config.toml
n_layer = 11
n_kv_head = 5
positions = "rope"
rope_base = 10000.0
tie_embeddings = false
init_std_o = 0.0197
beta2 = 0.99
final_lr_fraction = 0.03
dataset = "wikipedia_en"
MLP neurons of a small language model. Each row is named by its layer, matrix (up: input weights) and neuron, and shows model dimensions 224-415. Each number is 128 + 32 x the weight over its row's rms, rounded and kept within 0 to 255. Numbers have three digits each.
After each neuron's rows, "fires after" lists the tokens most often just before its 100 highest values on Wikipedia text that the model never trained on.

L3.up133:112176109149142155154109184163103120092154112146085138090132165089121046137138132131119109170122083142093118116158140139130070128133158170144091119151133166121128093056105142125086169152134057132143071127133191129174167099119162113148112143144110106173113105136126121083096113184143107182153111147109127140125131085149130109153119174076088068080129176108124180168122104129100136187130083127120143131133153085142188172161109107061094121115084155187145061179108106125133134140126115101095213115129126087172103139148119186107124136109131136148108158106035118086116152096143130123
fires after: " |", "0", "4", "5", "1", "3"

L7.up280:120113155126151114136121145115167173139100136105066154209076040120138148078149162183082226114119124123154137133095121097091097102102180099143127168162127110068084088159091142123083129156144179161120080156098128129134147159201108117160159109047096124094132141096128075144145120164112089166111090160123104139082130109108154113107141147119106153120170179148073047102113094155128099119168095145119115124119158164084105104098109089150057144145143122122108114086096104136141142151099148123136156086105118134147146183120120127099158131090102075137183152080149151194151121152127090125
fires after: " ", "1", "2", ","

L5.up1019:114133093127087161066085143120125173133116165158120121103110138087142083097161153193106141143100108090100170152105122123133112089126120174160126086184065217171130103167108143134084099172163158146119124132164116140100110094173146144182119113180095158130141164193114203127144134121097152156065129160148149104100093185104126103139144133129121138133092131155169179102128104083121184124170125148176117085072154087054116155100090138111083122124092069124114075090105159107124120171098172130157167105113130104150092158168129090167215129088155157072178124177138102197087142174089107135
fires after: " to", " s"

L5.up479:075071134135131168145145123091134212123130129122083128143122104111178114122124145129070084087087159117132095130145147142139124088094147084146139072199088133075153083155115123156108144139179135151255136116085157126099147144126094138122141082145137071145150106106190109142094145186109171126138128124140134200103145177109128167118180132078066122123164138167074081147127122116111112132118173156085093139110208137118192140151140076114106133085100111109100100095092191117139019109142102132190113079129174126132182146130141114091120139173057122157176131089111119186150156150161114130
fires after: "0", "1", "9", "7", "8"

L8.up144:124134125108102136102095161125075155158147043085106102108089117091180088122087118112113100132094093133119140143086203070131146138140132130147135141088093104066112108143110130064101111150212194135144070183076131170105157055139100128114126115207090133149150108148168098180087142132145121125125131163122092119140152114136088161126105107046103128059100088106150160093119081171149166123092122176116114084083142109153151186148095082171138125076113090181135126079174125168131094150148115097181136132137148110121146138135141079155148142115061084145159132098180124158168072152166154156
fires after: " in", "In", " In", " of"

L5.up1338:103111144161143153145085131105139097099150159128114072101140102080107169160137149123141137135165100074151155139177113147110183134116169140125138192132130140148075102116149138148160116051134137181141035124159071136135130151087118107119118118182153076081097137126141154107099119169117151153127126133171093126127134102155103071113144150114132114088137143136105049047095132034135135112171163093110102101046110173062124122123120148128144136105153141126131136047197113139119183107102057117159159160121076159161184147095081086087120137054127167175165155211103147128096098153114120129
fires after: "0", "7", "6", "9", ",", "8"

L8.up427:084126151147172121112117134145101195132095166095128129200073073134111127098092082132123155079068096120120130108107112134162131105125174113158179098125170090049114108150119094133093149137185185139143156159098133148134141140111165105091125144136135110170116136139133137170146156153116113163192118111116070102098157098131120088095138132134136120089127107117094064102111103166105128134112136219137084176118138149144165140132109081093066153127141170131084154065076104127145093159129123069104145098128181132123155176111124161050138111107126096186170151105164151205059084109165138138
fires after: " ", " ("

L5.up919:137105129106167148121111118155152133105155140115125130122072191169119153104113217124065145132168119134130103085089125173134065130110153102123075151170144148125126142187108081090051090123110120129120145135094186127148150122226201148145218091093059173132132178155115169151143145133144144157170147139206152138149082096152081124087116141168131161106115145165080144105165060137060157155189084105135109170108123147136117111166153121133131177128135123148133088097082093119075121125196143184163141093142091159145167177151078053151162134122153082158153146093118125094138100172114116142
fires after: " ", "2", " Se"

L3.up343:133163164132137129123105103114091109107107089124087088091098128147093100106113154189098176138157097112143113089103155137141115108096179133175163136099137150129132062170111143081096077150152156173146132106104182137125117133144167105167147146166121110090155113159080134143092140121160126182180105130120047156117122104121101099168105186118135084112014137163069088091092137156114141128110141134099125122104152127092158122158132113118136087111098143204162118062136133141103120165124130115102159087067071131173185134116080179068160047099121143090108199158120131124114154113121159141
fires after: ","

L5.up142:128110148073097128122156142141104106068131132189124113146102170160123089164101144181097115153111141145150087139178121073136121071114062152126131093140156111122101102136110135127095145111130081130166109160141100059162122103137097072112147185139128091103158142132062123053108172166157117170113127099109203138142094092122144130104115230149101122173130110160121163144113096113151124157185071179181132135152142154179092113087119167103103080146140111138189128095128086146126126104140134126152228145104167148144100137131110178039147100142102118131130127063137085114112148079135133125
fires after: " ", "0", "1", "+"

L8.up569:135127116172147163073056142134118101088182164147045059138060136145139139143071118188129076122141146098066075150144124070205136077070121109164133157098136153051112102115093139052071139147137201074112119164123110124119124059160158091128099099133096122065143142132170140118136140115094141124156108142062163127091152152096076103126069100102122144094158124148121177141121109094108081149145102163140118095090171088168104148102127162158090133095092141163127176113139038116155089145156147156178121158137146099137148111169110174154127114127080125105120109140126123090137120141186147128
fires after: " the", " in", " |", "In", " In"

L3.up1314:083140131086104199123140080095130058130152140127157094134106157128096132138095123132166169115127153109076125031138124149114170083163134128140120111148219135142075090160156083106157144132122124128171182132113117117125131088113055103098093157126166137118193177145181092056108110105167132133177139076125150115059176106139114136186103145138124143073111162156140119137155101082150089139138088099103184142054093161171077064127195179127091094110119157125161125149122133193135145134122051150123114164150168133141144145113082204168146121083047187118102174156124113133188159115089126137
fires after: "2", "3", "1", "7", "4", "6"

L3.up69:082114102137158130036138073110070122108120119127057068113106121141083097216080172181098180133171099146119118070181069088130064114137108115139125141084093172061132060134150122151108090112142081123151126115099131137100170120092121136114186167162085116126141146153131140066091146146187096112100114134127145164119138087173065086110092181115113101106112149135084099085071077103161142197132123128100114148094126140122107133112128138124120120102159119200139149070110149145153071197128126168186142114142132118139176116118168200119097095116123150132118151125139129093139116122109111129
fires after: ","

L7.up1228:101104042121116189164098158166049154083153147138057032169069073126122119131057114134114126100107120097094112125086175161108130093105141068141138112207120124143096093101142128129096088105139179128194096132137135122158113132198143096102115104195087126176143121112157097112136110146106128134175127149139111198126160167090131112159181137086113161115118149133079136154153135126167090149054088195097111097083140133160150177141129134111126108109103173013111158097114105101132114109191113082137122128140171085137187177172110155170171094125114118165124170122094092074166129097155141099
fires after: "0", "9", " the", " since"

L7.up102:136100117131109107075111178157127165166100111129062158160090142063149088161134171103158143136099050108179086142156113143147113165143125112131137092141169052069112056126085080066138160165109092096091103089093124156153115088153084165176147103121126094178151105134106096100140186147077164195141125117149113123126106122109124146111147167117067083175122145083179106124128100133189106080136130164139130085140119135103099132072091124090100141092129110157144095062092166220111135144107087101122143111161146156113133177124196173138116091127084127161132111135055108152159102155161145092
fires after: " of", "born", " in", " to", " under", "–"

L7.up309:125111108139094159140184092168095128156103173103099149093118156159106119127104076164159138154104087124137097219151133096168135149143130129125190153134074210103090157133152098116106079134085165071134122148106107121083147082166096102131073146178161203095092150189187162169155082089137109101060054103116065118098164082134117145134150105115111122110034121136097143077154126131140104156092163150126123087157132163145123121173142165135084097151118093151090108139138134123075118155095160127154139119138136050134129146125120148127104096142126101094139157135083111157153162149123083150
fires after: " the", "1", " at", " A", "2"

L5.up184:127069136140128130154104090111102103108146148158111102130102182176156124089103090224078220088108115101134077085176121117136133116169136115109121111142126189129144129152128122118144118141113136172168106208110132137060125128124130112080115145182166165121103209063161139131103106103200164110161149079119119092126110023067159094141167111156147181134106180133106157106123090127114122133129121176076104102145132145163091101100121119148093086095137118099166137062109116099126148132147133142108128148111140140148108114144094114164137153113110080073141172128160093095169112131161106086
fires after: "0", "2", "4", "8", "9"

L5.up171:128135136178144161145095185123118121157113115106106152128111136081135117212079116152123125141098106124091104125125087130138175159129091159112147099130118148168124108094192052143147144137143102150124079159130169122151113163108131141104138153150155115129098143148159105081108131168073147126121123124127106128092158097145086076176132203078039094100136134110096147146129083100100101150084109160105088103147156110138121178130127140109085166122112128148165109052152125159111124089121141141178147097111132091186107156110128100147094121066051125115134153135120119123175114129111193162
fires after: "0", "8", "9", "5", "7", "."

L3.up525:116123194166153158150132117085103122136088132108171104120140091137129150142119139113177176075114076098087133107160158084165135122102184165184105143111147164082097057132145154089166168151151083115142119119080103137099117106140078116137147156180113111190140118114186143139150126136123190133155125085159074099078170073141119106135168134098156103104107132139074113090052102105103126152181153112107115077141079104083135138117101171055096112134096166156132067125106101135108107147079065073145106124108135122156155114113078115076111091117132112076124102102088175125168120114110117137
fires after: ",", " was", " is", " were", " (", " are"

L7.up620:136082123147125106131049118106080210131198118112177167135074143098102072138085111166139080152093145161090188155132117121124132128131153191168119075099163121140167080082110130115056109187161171132097141133139149091170118115134177114145159156165138124137183169194153133104100159097041121135149073152104107144120134079117111100200132149152086121116109095144189141100150070167153167104136124177051160143130148087080125175157161168162126097114177149157165119127138137185136096143143085127114092072123047140142163125126084156125142069107118172146137164109087116214103128175166114111
fires after: " to", " can", " which", " This"

L5.up1180:130105130123141163150067145113152165122078145119161126112134143138092160174131114096071145101087143156132091127111128095097142133091130134174128147087082157082129095161175132156112106160161156185159147163107153093112077128138189149108131119135072083083127178112146097103073132184105185126167180090143061144130157105127138157194154156067120083107089107095092106130099110115144127132141084114167127129145156130084116159147117100078141127100090182169101116137102121151181098112125094139088133139163079194209151148101114168097146105095121111093129134126076100147108098149134183098
fires after: " T", " t", "T", " M", " it"

L3.up1175:127079135137155164095116103130104147095096124128122075124117119145121094148082184142132172105176143107150118088194124087126115081093140119134090126080153183116112058135118075130083085093155135127135051133144149099158164144131140144111150193225126139113111133163130108120071132205128140112128141143129162156117160081160066058151115188105158120075077132105125150119097090130100159169129118145124109124105136133111116109176184118099106119090103102168165169023127165149138147135192146108145205140153066121132131172128099152110151097093100171120123165179121154093130119103097103161
fires after: ","

L5.up154:113149149129175124143130182109079185104113094091128126088151101126098149107085151147154131120148113106124140129155086131154127111144150155097076136135090157132100085142117113126158039173175148097077089149133099096151140146158165132102182182160068145160099126143091169128110116174096148159149104181176075116084164089118081108096142155130121101140070095129087161126103118092145150132165149106148099090094161101137142145123105125139038099085106188176127112108137115123125175153096069168167161106187038084153206153170125092057102131113146123176157145096092127159137142174098097109
fires after: ",", ".", " and", ".\n\n", " ", " ("

L7.up1236:147110172109116141136121126130139118078146154195171208146138150145078080129159152169099148180086098144189110131187094192148081138112135173151100091185136177149089111132047101169081112135105070146101151110118090105133143093158145120081087173070157121151118117122150081110116179194118146191103091120169125158148151114092063147095143182161117117170154128116174075166156132130119114128128100125091143130129131164091101085175155114151149114113089147110116127118128111190149129092121100164161140139153169168119130148095077116076118089173144129162115133174169136118148143137121154137
fires after: " ", " |", "6", "1", "3"

L3.up32:110093131104130217123129150110129099120129155120101119131123109120141126097113080126155114155145157069100133107146131168086192109132162136089169082179153188143099138145151056091147138117126147042142167090156084131167120080085101103094087165183109129141132098121108075155102127079157140123161130123091150121086129037062061148181173159095124121082080170113107098141145138078116092162154150130100113111196152124054093147170150132106149144147147147100193084091134120107106120218150175160126081120137137047170191108148118127114169075119119120120163101130083131141143170154180135099
fires after: "2", "0", "9", "1", " Republic", " |"

L7.up420:104116122132113174092105168093145165133104121081129152183076133104076179112077175158144158074105116109155133124149128061137097083126170145136126181116160120086132171148122112143107056141149034097096115152161124125118109156134156180148162161073153157126096143164129104109081094101164140183103124164131125115154127116118087156116085138134109150092126096177102129188113045096090179140178087093142158134128140143128137093103165121091107147098047102167109135124131149128117141153160106166127181064096109173091129203143115137114122094111150165156144142058170143186106156144110098170
fires after: " ", "2", " T"

L3.up1200:094099134202154124168095169156142167120119112080102050138160121082111099120122188148171123167120088148110166142177110184129137151068170159143164181106123130112138043098111104116162157153154113117113085088156123095151123117116156105208184178138100081172123151150158118153161132158116132158209119128101101190140121140096138090125131147103125088087103100154154097099099116098121123127178148105080140177149148122070177167109174111084101115102071195194106101075137149178131096118097095145142148085150092135158138157141070150086122097127137156134153125153080111166153138131145098046
fires after: ",", "4", "3", " (", "5", "0"

L3.up1176:099107108126069157142132153114141152175164143137105085142131124178156109143150153132113113130138134123120172125141129128117118144157205167062106061147132197138091088142158151102158157106117109145113145135127099120130093133170114130113206160129029101124126125195166149140104077078169155134097120141148086155156137146056181090175185107104152157134099101115102125126086105120138103142191185127117123102114142121089089130131123128053077098095103124142158103094102157115090199125115110106089165084143095161130148135152143126160133086140130120105136095111124130155152170131127125125
fires after: " C", " P", " N", " S", " A", " T"

L8.up412:116110150097151192109147138126111112141163106128143069140088144139142130228113069136108106116080094090072195105108145075119136141168138176109110108129092124082160126106084152135125134125165165115145148108080183126077142124158076098091137124149108116106169132180134134075122083114165140146116087136092128128094151133121115108161134139131088152166101148141105144111177131098105062149169091156091173106125119116122134168103117148151112144058135118133117162081124168154081095129111100078113162125119148114117111141144201118175116135180090135126164161073138138129209132187210124101
fires after: "0", " b", "9", "8", "2", " B"

L5.up1090:106097118101150125185145111168136087083094156151139099115072153147082111148122109143146192162131127087141073085197065082107139098183151175108134089115135212086114110112081092165103184154101064127145093117094161130107182093133171122101155170111133143127178099123133084067166109151113086154095121137103144154141151151139101153116132144092129168151166170131104138125134100099173084139126120175119110071108151125136093114118143200126125090122156134152130142143152181111085055134076110142156147212137159072096144127090153110089066079123120233125124181168159119077147043170136100168
fires after: " ", " |", "0", "5", "3", "1"

L3.up801:108164109187120242124145126164083175173141166172079094136121112198170110114130116111135116166175108085120141129115126106143152115133137099107147104124095135165108136117162150137155133136133185142170130117155162108122134068127111194164091104188144121097086130135176124151136158145155109135144150134109113125090149072141160116115136154069096135076053140137114144130089140119091149195095169128153086136173124060085125207167112155169158140127126124152138071090139105089114131183208106102128132083102076089204127134119136115142113106085149148102183126131104104111172184142133152187
fires after: " in", " of", " the", " New", " United"

L3.up935:079128154133108180091122156180087123132141090101100081126077131138078125104099083151140150117158118091092120108088176117152125070083087126185111121142078188143106096179156083086124035109133093174197090117081188148160117140143151120091109154125079166131132155148098164140113097109150183147127106123179123107044121087123096136097166157064162153119069141121189195072133106090174116165101141165161103046140162153120194131149136137148121128081063114154089140131131197123131094146134114095156089160138120090175119125106164124102069144145131123107165141056167125107109133166161078196
fires after: " the", " in", "In", " two", " on"

L3.up20:129098150109119184152147113102131080144103160137120093184088150142135144118106088178127121127097140105094123083129141098088172127132163147116057173179132135102137121114111094093155082110109071152180156155078146123079151150139120099074077103136147143083143092097181134132092072159112149094101127115155153109095128111092163100148146137140154123122138168116114106124129132120097125123155096082084131118067060108120110103106179134154095118110167101090179063056157179160155172135155106125144172134140134158233128114159148107173122143125108117115172139129185154134145148119168121114
fires after: "2", "\n", "1", "0"

L3.up248:130143117109106141152128140146165123164093108149165170152131161125130122108154146172127110142185111141114094090178118165105138119188188095116187106119198208120125119094119118107102119113114106143143157109081097161101104130135136082093131120133153142146089122104133136144123153101143146130131141146187060118138149131059056109128147111101147078139137164068099079131155140069103114144137129159173134161149134146127134133207166055112081105052102078120112159080129145162149148128133154151162107165184091112124080103182087159107134114142057123125139153160124154126132087142173096121
fires after: " ", "|", "2", "9", "1"

L5.up1148:151106147116167144155219201085141106110126138104124087160136133144146141157178117121140196108116109117117060086167110149130153140119119169093054131117118196131156164136071117097147120116136114216124109137131123133169126079138157168171094161115113128181126135130139075158159189094077125155163124102088116106101145152103111043114132125128112104159126127148184138158148096107104117118164224074136117126098145049141116106149136122161098116162132190124133123105085116107118192102090107191102205130119206137131081120150102092051133116149118148156160142169180114159155167142114133134
fires after: " |", " ", "0", "1", " (", "5"

L8.up1292:092118151097142152113108128216132122146080140105106130160089092148103131111127144124092106172131114145164093056138105149128074111145160127144112160137144101108156075128086114122128096093117177077139129145130164134143163100098127144144112208077104129145153077158097096130091134064163102111207123099174030118105142089151152140119083115185101116101113111157113146179140090168075083152094085119155118099087108121098143090206168067083138172103138111137077090131054051113167128199148107143135159097173158125136170170109152204135165070145100102117138097068121147146116115194143193097
fires after: " ", " (", " York", ","

L7.up595:143167120114124211078127129109063164148121118146049072135132084160102176109135107129157121163114069071127176157114172103106150089113136111117121108097085113108091100101139120136119135145117189114106095136143116173141135093098081133092112052142068178171157108148128102132142058041118128171139110133113153099097110158119098054149188092092082130116140176143106131120109094155131100120119126123109124173120168098135172164161148098127097108078173137120092143069102138118155122086173129077118143066115114114186127117094147124049124096142142172102141165113163133100135157153181103160
fires after: " the", " in", " all", " Good"

L5.up333:131141027095058128122157143096129117052121122122099027147124139163185073149113104202090196119094111101163086133142124059136138075083141099132115098150153115134171135120149149072091120143090137206153096195163137163175113105102100114142135146189130117173127135132117142080114176181102143120167173095094150113148115120101094089170173155113067155104135180121093197159140068123086128138130132174113093105159161155181079086152127154113119061064138157126162122099103121105129139075137138126152154127119166088151079156125083110086136154124160115103158175105147094094180154126127144048
fires after: "0", "5", "1", "2"

L3.up350:121056148146167137169101117080132112065174108117126062168126093160133125114127156135111145122105091086138049080174128155092162090120128128151090135172094128140126118128152095119142108138150114170122176162105099140169140074086052132118152125131093140148217119172134099147154157139136081146122127149156114093104106176128154082118114166113105119166128128145136167154150136133140133128075134117134139102060071082127127119140139149057163144133181173123133112049119193148147117083104099138160144113183181159166159131123108105041188127145083106165192095176189133146174127185118131135
fires after: "0", "5", "2", " ", "1", "4"

L7.up1022:141123106125105130112140199131168197134155135113087143206108079122157089115099153134089133125047121129168103152107162126134067072129092098182176131118143090070104103135145131136093113179192153182139121144122098054083129087159142127069132146118111059114121147116142076091136127145092167156135145131103095162112130137092149099098145134109060139106140153161115000116158178082186124117073118152141127123182120146100167113187095084119090129094134131097100112105138113082116071142154147111149117060119135154161125173111168122130142107133047113125124157098174129163131115190105133179
fires after: "2", "1", " "

L7.up808:138092115126124097101100182127150197099108156129081123158093069120074109115139149131064154146133090157164112080115142096145065086149148149183143094085165137055101167147098137096071091137142180132116126159055109136143119098221135118105080132088117170103132139069127089118153179160083126173145119117126085121105146109105122149090159156154067129159161152129114046066136132147133150117118115175128127160137174175078122088141121092158087122085163121148062080107106152101138126115134175141135136052140151119134109138103116161090132074089124090181214154125097136184152126107091119114
fires after: " ", " (", "–"

L8.up746:182145172138158117154166117061094212117070095143198103192117159174104141128136108170143172135088118080106055108178155163158216084161126107118163100111133095159143161135091145071080108136180138093144141176093092130139176129159122149106158144165168145081180100148162147111165204131124091100181095146059116111111081167092113136118113178107139110126154085076169124134185122099106085120149153140109141103123161089108152125137129161163112134069141143166155128114147128157150113083133130225148225176228116125145114116155167155109163124133073127196132123139105196143156111106144158161
fires after: "0", "5", "2", "3"

L3.up593:135074101175093151175073103112111167119133144117114067125155153105118120223098143190176147130095152145147134127128085138104156160080152115147153140118108133144102105142122105127033140102114078100121102150059161140143133088170136093091122084154134096096137145151118132134158133176071140137152134103136141144130145121112097059143130191154085158063102165109099152121135133123138087121138109133071135134113144143124144117126175144105134140043101102187152093127140113203111057106145075144150151131134117088129085160107122156095070103150069133111130121154136132083181114109172092122
fires after: "1", "0", "4", ",", "5", "8"

L5.up609:155122137138106150082122096159114108154083120105132098126127128112068114116032149135165182155135064092072140161099128093152094052164082149096114145157118106076125138139047097168100119144135117120101162096139192089134172086138161107220185153128062108114128136153104169123131133125101097187105139119146132107115104130154103175125092208109143140111059113173105139139104070054140119151096139123097127144088085100138108123127149143149149155126087141158108125094124160089091107103132105151129145051113139099107157162144074110090192075170123175211137149141147151181122103203125135168
fires after: " ", " over", " h"

L3.up693:151123129075135177094037070155089065176099153162049094109095153140176111171112114132145180135141113120168128128156082122137174130173080091145161134062108093115110049215099116118103130110088089104122153117136145131136165114130124161140126159181109133128140079141099115103135171106096138149126132107143040152124177093148116089143162131069107091097132120090082105148062127132114127133120141121149100082121096116132083115167170170144139150078130122162130028112087106138116118176187155156132092129212119096159173177097140192135153108127115083115109086161155131099135117144135185116
fires after: " of", ",", " for"

L3.up788:176025152089172129135144140135170124198133113148112101120147127112122089123150185168130141137152092163085101111116170113125141128110135125159144143189103143070106129212124105066153170169163115166143161200139138112135147094110152130143139082149088145117176114185181077091127083136123130118113121177169107139088115108077130016135159172085124124143138106136119099146168078045127141118144146068089090071129101132106156124128178157088107138119145100082120042109145188138101112084129120175162177075127179140127147120121133117178147137111145125132143138133120144102115165137122155118
fires after: "0", " MF", "1", " DF", " F", "B"

L5.up1276:113163135148105175103131103113145155189177184178082092127087135116120154102141113082121159116137100057070120109102086150104129139129146113149146131159114160144135117177102149133090101118118078151159136086162094063088129134140123101130092179188120105127145121162040124125111069205122107131100170085141132141107143098071194091191105179114105147164068126211087168111150096043082197163114168112091111131135093173068130130123094162123129098105172105091103103141097124188103133067156088133096180134127118061157098111116155113107157169085129147126201116136090147140181163163075129098
fires after: "N", " L", " N", " K", "0", " T"

L5.up381:111085093202125176128080110125111139147144108153104094082088131115068078120154106090065129126084116141090126121098129160103136105122184094143145093133135188171104051215109095132109155158145140099129146160153092076151100113190161118077148161127068120116094163157120109070107069137112145120145168156130105134153125134068193091142189158091122168205121104197051129069110096141134114170159120153089131136136115100106133128134136097073117099140132146150129095174086173107092124114117094126150149095137121174158152139169169144089121126130130170122159113129084132134171129166104146112
fires after: " T", " C", " N", " B", "T", " \\"

L8.up1083:141031134148101142054158089119067081102131100142042109114084137131081156125099192140116154151104194128113072097149138141078133093140137162096086154091113112136113123185061093091097084157138070116156089198069142123116129108112111148063138066131177107126210126142156133072084091172152130146133154102172128138114115120118162115140144092112103144178136138147077106129161118106104210123087092100144096107032134114123159078094156125210064101157111103141100079117167133115149073131141115110113121112187118156132140135129107083094153138193091116090128103127153073083168184141101084121
fires after: "2", "|", "0", ",", "1", "5"

L5.up1296:111141121098122167089130081132146194147172083097122103132066041150157026141112118182125121118155151116132142145087167102157096098092134110170157086090163163054126053150118071078126142161127136101164060093097156137114136113189103139187132138172123117160167137146147159161052134135088120161124131144117028155089122123122141134127152154064103167142187176148098144096154110133128159133094089112112115136161166128128145117134096157101130138063129132143160132047091169117136151147122110116162142101114056119137133170197105116134124131072143101112193155062073150160139130141140122072
fires after: " ", " In", "In", " S", " in"

L7.up945:132075158084132142095161114176142088139115144145107121150077167120082137162151107133179156058142143094175093104182094129090150054110159194151081121112153139136127130123131140107112171094144071146131134132090117076134137106141120131107101186147156106131220104146130121100062079098141114157082109079110162074119141110085095146123166124163153135112132087119118117104170138097147155140176118092057136087133107179145091124088202127123103103138147140087131101135135106169112150164091122139136195202149140183106118141100109130082083087142116075114131093106207129120068179112110141130
fires after: " ", " |"

L3.up456:115141097170130153095076100142091163170084124151135128133130108133110109127127216090152169127196094075149140119131088153120112108163121095136131091143094160142092059176115118139069132115109098134121101100119126134141142104206099179126128140156103124129099149159126184084109084170110124150138161092142080169093157098144119072136122186124135089090132103158098072110112149125096121141121096159093086130121082100106093147140118168090157111102133130158165169103091138136152046127160118132114130116119059083138173154100092145146098049088100121128162155171108103148130109104095102166
fires after: ",", "0", "8"

L3.up381:070134174111122115107120105111130167153045128120099143220106087133084124157099179149167174177156128120162170063085112136149091114091159141147110132149173104123110047115080082117121079142134113099166135180106102084113097069120164098125206157099040102154155152152126120098102164187138140182139135116131074087046107156130075130094095172177103115122072127163133121140140122129119177159070125182098081149136118128120135176136139111131098128148107157104151135096158151139152084136157121122173168091126108121174135110088166135113147151106122111152211157114103142123117137100127133126
fires after: " (", " \"", "–", " ", " '"

L8.up1070:115106156080144124139107140120104175158096093181122140121110158095165085162106093131110109117157116116118172148140190101134146106115192142137128100145126168143149103146112122114120128167076131139100060151167111071133112115125124142129122162154087202144152139137136149083115129104096144187180106180145141101155109090085118149094122181153083069154137088132084170126102100072134133116077098198099157122145119075095144150118150171079136118103149130180123139095195166138114136172140138138112108117157051151149141127101079143135123120081124129189136100120096107143122120133126142074
fires after: " to", " which"

L5.up621:137152142106099144075122130146141130123094142130094080134114128102029114148120132166124125153090096144147163140122114092196083112082163157124149107088119140085139068104135111093097112156182125144146123136120155103164175096165170124148191100152076110131173144180170098141127165129115141133113130157136076124103106141123091115158164160063067107125133126180133124144131072164109098123124112172047119133135105150159171198187113169082084107110118151137149115065117162128173123151135078111096073113175138100197188130139077160116192074112129128193117108157087073198149152162176143131
fires after: " (", " of", " in", " the"

L5.up1177:101106127113113140086083176109122213108116079141150110150048114138107107160112129179164102205076102107102188125136112110114155143123138197100138131183124144113080117137110142090134121213167092144157153171166090101114085091155179146180146184140108146094128179166059187146092172126139155169121147136163029145112117128129130107128161134160081143205079116148105136086150051087111103124114141140142141113121100150036134126125116129123070129105138137156142100100119168109118149173158128164140128110184108126133182149118089125156193124166152157088142183128120124163126145186178085115
fires after: " to", " s", " would"

L3.up1103:128112123165133144134146115132072122172176161120045124099179141112138110127133106139157119143133096077153165127136099139105176124129118142057147097140145176127117089116117102118117090152105133101129080141121150108127156069164096116150127136205093113111087122132115153145150118119139165204134114142132093120107131063150131117138139135066147070106094152092135180141126126093119090183133147122112086127183123111041131124152091168091143149166168109149126099085130154129106138175119093121121094160150061082187151167117111138093076111135162064086121143117144170143103127179107106129
fires after: "1", " ", " to", "2"

L7.up20:127093107134112149120129139146162109165102091113097115137092077144126079173080220127100173132097080102109146133157139112167086149135128143124155127101118142045136109122111117056111170163161142125137085135113124178082174092150147140089108110098130132160145113085181112136174178156094151136156103147123112098054141132087154127134116135099104057077153193114072048087073128157144141135145136180125139090098109133049158152146111116071100124123133150159127103076090123105130178136094163090086121076128120115149153149169144154082171067110066055191213136138099093168208146148108169120
fires after: "born", ",", " in", " born"

L5.up186:117087114112130139118105134143127145108122108167134181121169121117123099135135143093157064136113131129110150108115146155139066135125177129155101100174160139131084156107119031092102091143137094139165081132173116082156105193188090083128180172083107094123135145178123106072117177075126085182151127155161122182143089093124095116149129149173092125142104133144196120202125104155095132203124140113134143157128155143138140124116144149186126100160124123128098114163127119093133162117113166127152180124077175126103133172124077111122080138149113136085133208124135097128157128103080103060
fires after: ".", "4", "9", "3", "6", "8"